{"num_hidden_layers": 12, "hidden_size": 256, "num_attention_heads": 8, "num_key_value_heads": 8, "head_dim": 32, "intermediate_size": 512, "vocab_size": 3575, "hidden_act": "swiglu", "norm": "rmsnorm", "norm_place": "pre", "norm_eps": 1e-05, "positions": "rope", "rope_theta": 100000.0, "rope_fraction": 1.0, "qk_norm": false, "attn_scale": 0.177, "bias": "none", "tie_word_embeddings": false, "parallel_block": false, "init": "uniform", "init_std_qkv": 0.0227, "init_std_o": 0.00463, "init_std_up": 0.0227, "init_std_down": 0.00463, "optimizer": "muon_variant", "learning_rate": 0.00631, "lr_mult_qkv": 0.4, "lr_mult_down": 2.0, "beta1": 0.9, "lr_head": 0.00606, "max_grad_norm": 0.5, "warmup_steps": 200, "schedule": "cos", "final_lr_fraction": 0.0, "batch_tokens": 32768, "max_seq_len": 256, "doc_mask": false, "train_tokens": 230200000, "max_steps": 7026, "dataset": "wikipedia_en"}
MLP neurons of a small language model. Each row is named by its layer, matrix (gate and up: input weights) and neuron, and shows model dimensions 48-175. Each number is 200 + 20 x the weight over its row's rms, rounded and kept within 0 to 999. A neuron's up and down rows have the sign that makes its largest values positive.
After each neuron's rows, "fires in" lists the words (lower case) most often at its 100 highest values on Wikipedia text that the model never trained on.

L3.gate86,196,204,190,197,207,206,197,206,166,213,182,220,227,182,199,216,208,191,229,215,186,192,190,200,166,189,155,191,193,185,208,192,216,177,187,175,232,186,170,178,188,187,230,199,196,162,214,173,211,203,230,205,226,172,221,216,228,207,176,171,243,200,215,184,213,153,230,213,203,190,165,177,195,216,247,198,195,185,187,195,186,184,214,211,178,165,226,194,187,223,207,174,184,176,171,166,180,191,191,203,186,193,208,174,213,210,213,210,178,156,227,215,193,222,194,197,194,208,246,222,206,168,174,200,153,197,207,212
L3.up86,189,212,233,233,186,202,258,252,203,236,200,231,197,177,186,207,199,184,187,209,191,164,214,183,167,146,161,165,202,175,197,216,226,180,196,203,206,179,189,218,226,219,178,213,204,198,190,197,231,235,211,209,197,207,224,200,206,184,187,155,208,202,215,161,225,223,187,204,189,234,185,195,161,215,206,214,168,195,203,220,182,196,217,210,180,186,199,197,205,224,218,197,194,216,180,202,213,185,181,175,175,168,239,199,202,200,251,199,206,207,206,194,190,184,172,198,187,200,188,197,195,178,172,180,183,213,239,215
fires in: "first", "second", "1st", "third", "next", "original"

L2.gate30,185,204,200,182,187,177,163,198,209,204,184,203,199,221,175,196,194,216,226,190,169,203,217,199,199,188,223,210,230,252,157,205,191,201,221,216,189,185,194,204,161,214,190,211,248,240,177,173,231,189,177,232,211,195,204,189,179,240,186,196,227,205,200,208,184,228,172,190,196,216,171,168,215,205,207,175,228,206,219,194,216,209,175,206,184,222,199,185,211,186,188,204,209,194,198,184,198,188,255,204,201,198,170,209,166,175,171,233,232,198,190,195,216,201,199,212,187,196,198,221,164,218,197,209,211,210,189,215
L2.up30,181,205,218,195,166,197,212,200,226,186,215,206,209,171,168,174,218,185,196,210,175,199,175,263,194,243,195,223,205,196,200,188,220,175,184,179,232,216,200,186,209,201,169,182,178,175,215,231,215,214,178,199,236,234,202,192,227,152,191,220,230,220,197,186,211,213,207,244,190,196,207,223,190,192,202,217,222,190,208,168,186,197,205,195,180,205,240,200,208,226,214,161,228,170,241,194,181,184,203,203,187,210,233,215,210,188,185,201,263,224,206,166,210,191,217,178,228,177,186,231,211,199,215,204,221,196,198,191
fires in: "1", "5", "3", "2", "4", "0"

L5.gate140,187,215,199,185,195,233,167,219,197,185,170,218,181,191,181,220,192,234,188,195,172,234,208,199,215,188,164,199,222,197,214,212,201,172,184,198,159,162,187,174,199,222,177,183,208,183,223,199,179,216,185,199,221,165,192,177,210,195,198,182,195,187,210,212,205,191,214,207,201,158,199,203,160,189,224,193,203,234,170,243,224,165,211,210,230,208,209,170,162,224,193,206,214,197,176,188,182,234,254,198,191,168,184,187,196,206,160,184,191,188,208,223,216,197,207,191,198,205,174,204,230,182,167,198,227,219,168,216
L5.up140,230,176,183,221,211,243,220,206,201,204,184,184,195,207,210,183,217,211,214,186,229,214,213,222,187,240,182,165,221,195,186,218,185,205,196,202,224,217,177,201,186,186,202,207,211,184,220,179,173,204,186,162,196,192,213,219,219,202,223,211,165,200,283,189,230,219,213,191,199,209,180,240,151,171,199,202,217,169,207,233,191,183,189,197,228,218,213,197,205,227,172,205,194,189,212,187,184,195,217,223,220,226,231,217,191,220,212,199,205,149,182,191,213,196,190,184,203,171,158,223,213,232,195,196,182,210,259,198
fires in: "and", "two"

L8.gate142,199,233,182,170,211,199,182,232,246,183,187,179,188,217,176,173,185,169,223,176,186,218,174,191,220,209,186,197,206,215,211,190,204,186,242,228,232,194,177,202,226,224,207,165,214,196,209,193,195,226,223,162,195,170,203,207,226,172,205,238,199,217,180,199,193,176,263,210,208,185,230,213,183,219,214,171,174,217,206,205,197,173,199,189,202,169,210,172,198,208,191,196,183,202,229,185,184,207,192,214,219,221,219,221,206,219,218,181,202,195,223,209,221,208,228,207,180,255,194,160,181,215,185,200,197,213,170,218
L8.up142,182,215,179,164,193,181,205,164,209,197,216,208,228,193,219,131,175,216,213,194,199,174,185,187,199,170,184,200,210,232,222,199,210,189,216,225,157,194,216,197,190,217,218,229,217,235,194,195,195,199,190,212,201,191,207,203,167,185,195,203,206,208,199,142,167,203,238,190,192,181,211,220,236,158,196,226,227,199,236,212,224,191,220,191,198,203,191,200,202,195,211,214,189,191,192,180,161,239,199,192,196,214,200,188,185,178,178,182,208,192,163,236,188,190,222,200,199,215,229,200,197,198,198,228,220,204,141,202
fires in: "and", "or", "than"

L2.gate25,180,197,188,204,185,209,189,196,237,161,214,171,232,171,211,188,206,202,210,163,220,235,218,190,206,207,222,167,223,157,211,212,206,195,183,201,190,226,239,189,199,179,196,190,217,184,188,194,184,193,177,176,180,179,197,207,210,207,231,206,181,191,202,210,133,200,213,198,217,210,237,156,195,190,181,181,238,196,224,190,198,199,203,190,210,202,200,174,188,213,190,190,160,151,185,210,181,193,198,181,193,217,172,218,243,250,191,214,200,195,153,190,204,197,189,208,194,179,218,175,212,157,192,216,191,195,212,203
L2.up25,197,211,188,207,183,214,232,188,223,204,195,202,195,210,206,196,215,178,212,176,223,186,190,213,177,217,218,218,178,200,218,235,180,220,214,196,151,186,204,136,178,202,189,181,215,157,177,213,199,195,180,195,208,206,176,198,180,191,212,154,198,200,193,224,181,181,160,218,171,208,215,211,200,215,180,208,208,225,213,217,249,231,214,205,177,197,185,208,231,245,210,242,200,200,195,198,190,220,222,197,178,235,207,191,229,186,205,179,187,171,233,189,125,141,190,190,200,207,197,214,206,178,197,180,204,214,181,190
fires in: "held", "played", "instead", "features", "announced", "elected"

L2.gate231,186,207,182,204,194,206,231,227,192,191,244,198,179,198,179,175,191,180,205,184,205,199,219,183,197,194,208,186,196,218,180,195,193,212,221,166,216,216,199,177,170,202,205,182,184,223,172,217,171,208,193,204,186,186,200,227,212,218,186,190,220,167,184,204,181,168,187,188,207,191,210,220,186,149,189,231,212,198,189,164,201,208,217,186,210,184,191,206,245,192,238,223,220,234,223,231,200,207,204,238,186,198,202,198,238,212,192,200,211,210,189,192,217,218,221,221,228,198,216,163,230,223,232,172,223,217,189,192
L2.up231,171,202,183,196,182,186,184,183,225,189,215,234,184,223,207,193,194,188,211,194,217,210,192,155,177,217,201,230,186,209,214,192,217,197,187,203,221,184,186,235,208,204,199,211,210,196,214,262,169,205,199,233,198,182,197,202,175,207,217,189,247,207,190,220,185,202,194,215,202,178,176,197,202,174,207,177,218,180,234,231,160,202,230,192,203,189,203,195,201,194,226,187,221,184,146,197,167,192,216,179,146,224,184,167,173,239,207,245,172,213,152,148,193,235,188,168,199,191,203,193,209,203,219,204,184,217,190,200
fires in: "4", "3", "4th", "iii", "ii", "o"

L3.gate469,221,174,197,188,191,202,200,194,190,192,178,154,182,177,230,182,180,230,181,201,229,212,184,196,211,188,159,218,193,196,249,227,221,172,204,183,197,186,220,227,225,216,209,246,191,195,198,230,205,234,189,196,185,200,172,204,180,213,181,185,186,213,164,199,211,240,240,204,192,188,205,200,199,173,195,201,232,226,213,184,177,222,186,187,196,226,189,201,243,199,188,206,243,176,201,195,198,210,205,211,205,190,201,187,230,217,226,180,209,181,215,189,160,193,186,196,202,189,199,212,196,214,162,193,218,229,206,223
L3.up469,201,160,215,218,226,234,209,175,174,202,173,189,205,194,181,199,191,214,171,173,230,169,208,210,185,185,193,211,210,209,241,204,212,189,201,178,181,166,196,221,180,174,221,223,198,197,218,208,174,231,213,211,182,208,175,195,186,192,213,168,207,208,158,201,199,230,206,211,225,202,176,205,193,181,185,232,224,217,159,215,193,222,183,193,164,228,166,212,219,183,205,220,243,147,210,184,204,222,221,211,223,186,232,222,267,244,228,173,194,218,203,169,193,193,200,219,190,210,197,218,216,234,179,160,186,228,196,240
fires in: "college", "science", "research", "scientific", "1986", "studies"

L2.gate133,247,211,241,199,207,167,211,188,198,171,200,205,177,170,202,174,210,187,197,194,175,223,217,207,210,190,222,202,183,213,226,211,212,234,188,196,186,186,192,219,191,193,243,214,186,197,171,192,227,241,191,189,210,191,193,195,220,220,185,147,185,169,180,168,215,235,187,196,171,197,231,212,224,196,239,181,190,175,229,178,188,219,163,187,206,190,203,192,195,200,200,190,200,167,235,211,201,208,196,186,223,235,199,207,206,195,200,184,174,193,194,208,227,208,176,175,168,232,182,199,202,222,206,165,205,220,195,219
L2.up133,226,193,199,236,194,177,179,205,178,235,203,198,165,200,199,199,216,211,194,229,224,214,189,192,193,207,219,183,194,198,211,210,200,198,185,191,186,230,188,200,180,188,204,181,162,200,169,204,220,230,186,220,216,178,183,230,211,216,193,160,196,185,170,175,202,232,213,207,197,169,204,221,208,202,216,156,200,192,225,208,195,203,168,194,211,165,202,211,213,176,186,208,197,156,251,196,209,231,198,199,188,199,198,219,193,190,191,232,191,191,188,177,232,204,181,192,157,221,184,190,195,221,216,189,203,247,197,223
fires in: "united", "party", "international", "county", "independent", "states"

L3.gate346,257,193,203,180,211,256,218,226,221,219,219,175,220,196,195,201,188,191,188,200,201,216,200,213,217,220,158,201,256,213,212,170,200,184,206,221,168,193,186,230,199,206,219,218,203,176,185,162,193,201,183,205,169,211,206,200,250,203,221,204,188,204,218,187,208,186,178,216,212,216,197,212,218,169,221,180,218,209,217,171,216,181,229,180,191,239,216,205,202,215,169,235,216,195,199,217,235,200,203,224,190,218,191,198,177,204,205,215,199,192,206,245,193,189,199,187,196,214,195,191,187,181,202,218,207,187,194,167
L3.up346,208,201,196,178,204,177,169,227,186,195,234,197,184,199,200,192,217,221,215,167,184,219,193,201,197,208,171,198,219,208,188,183,207,219,225,190,202,200,186,213,159,197,206,177,198,208,169,157,218,224,222,183,243,179,202,200,194,178,222,205,165,234,209,205,177,194,178,239,223,209,197,150,198,222,193,197,150,199,220,220,205,171,207,197,199,179,189,207,195,201,174,218,211,227,208,191,199,183,197,217,178,211,211,190,191,208,186,247,190,203,222,161,186,202,178,211,242,183,226,218,222,187,192,183,193,220,158,191
fires in: "as", "for", "after", "daisuke"

L5.gate347,211,181,203,177,210,188,175,227,209,219,213,233,204,222,212,216,189,177,223,217,188,199,168,212,204,181,187,201,183,228,172,229,175,206,183,232,218,190,185,190,187,197,199,197,220,187,192,160,190,194,200,163,217,203,232,207,196,182,222,232,206,199,218,205,161,218,179,223,194,236,191,201,203,191,182,213,181,200,170,225,256,212,221,160,199,202,183,198,166,206,207,194,213,208,193,198,189,181,187,182,209,221,191,213,207,175,207,216,196,167,213,168,185,218,226,202,195,182,231,179,200,197,217,221,164,214,165,237
L5.up347,195,206,189,247,215,199,200,200,212,192,181,190,174,185,198,163,183,217,211,220,228,199,205,223,176,184,214,245,187,199,198,201,201,162,216,204,209,165,244,167,214,199,174,201,193,187,168,246,195,228,153,241,200,210,190,214,208,187,201,202,185,196,215,234,181,167,208,221,195,189,224,203,236,167,194,228,182,221,200,192,196,208,176,188,214,216,187,208,207,170,187,180,190,230,191,219,191,166,216,232,171,192,203,225,242,186,196,219,206,210,227,205,216,210,217,225,224,213,187,195,192,227,178,188,207,207,223,225
fires in: "team", "number", "side", "following", "group", "company"

L8.gate68,166,195,194,207,206,195,209,207,180,200,216,216,177,160,206,224,179,218,212,185,210,180,244,220,208,188,194,167,199,172,219,211,186,193,195,174,227,167,194,217,221,183,186,195,167,199,213,182,220,200,219,241,206,192,210,168,178,194,193,197,207,214,178,196,224,205,264,185,174,190,210,195,214,212,202,222,186,229,227,182,194,173,209,223,205,167,217,199,204,205,215,210,151,195,214,157,175,167,201,219,213,182,171,200,197,170,221,201,191,207,219,205,200,204,183,213,175,165,217,209,186,156,191,223,203,168,192,200
L8.up68,190,201,214,196,225,187,187,172,207,224,188,159,193,204,176,200,212,221,205,159,205,197,214,201,193,222,204,190,219,235,164,214,180,191,215,195,244,183,238,233,198,215,192,210,188,182,220,203,175,197,184,229,241,210,157,239,193,189,225,186,179,210,199,208,192,205,203,159,184,192,220,204,213,251,220,187,183,213,183,192,171,201,241,179,179,212,199,192,237,214,180,181,200,150,206,187,195,174,203,210,188,242,225,200,219,216,209,236,202,228,193,182,201,190,196,196,184,196,166,179,203,198,204,229,199,161,213,193
fires in: "would", "will", "can", "to", "could"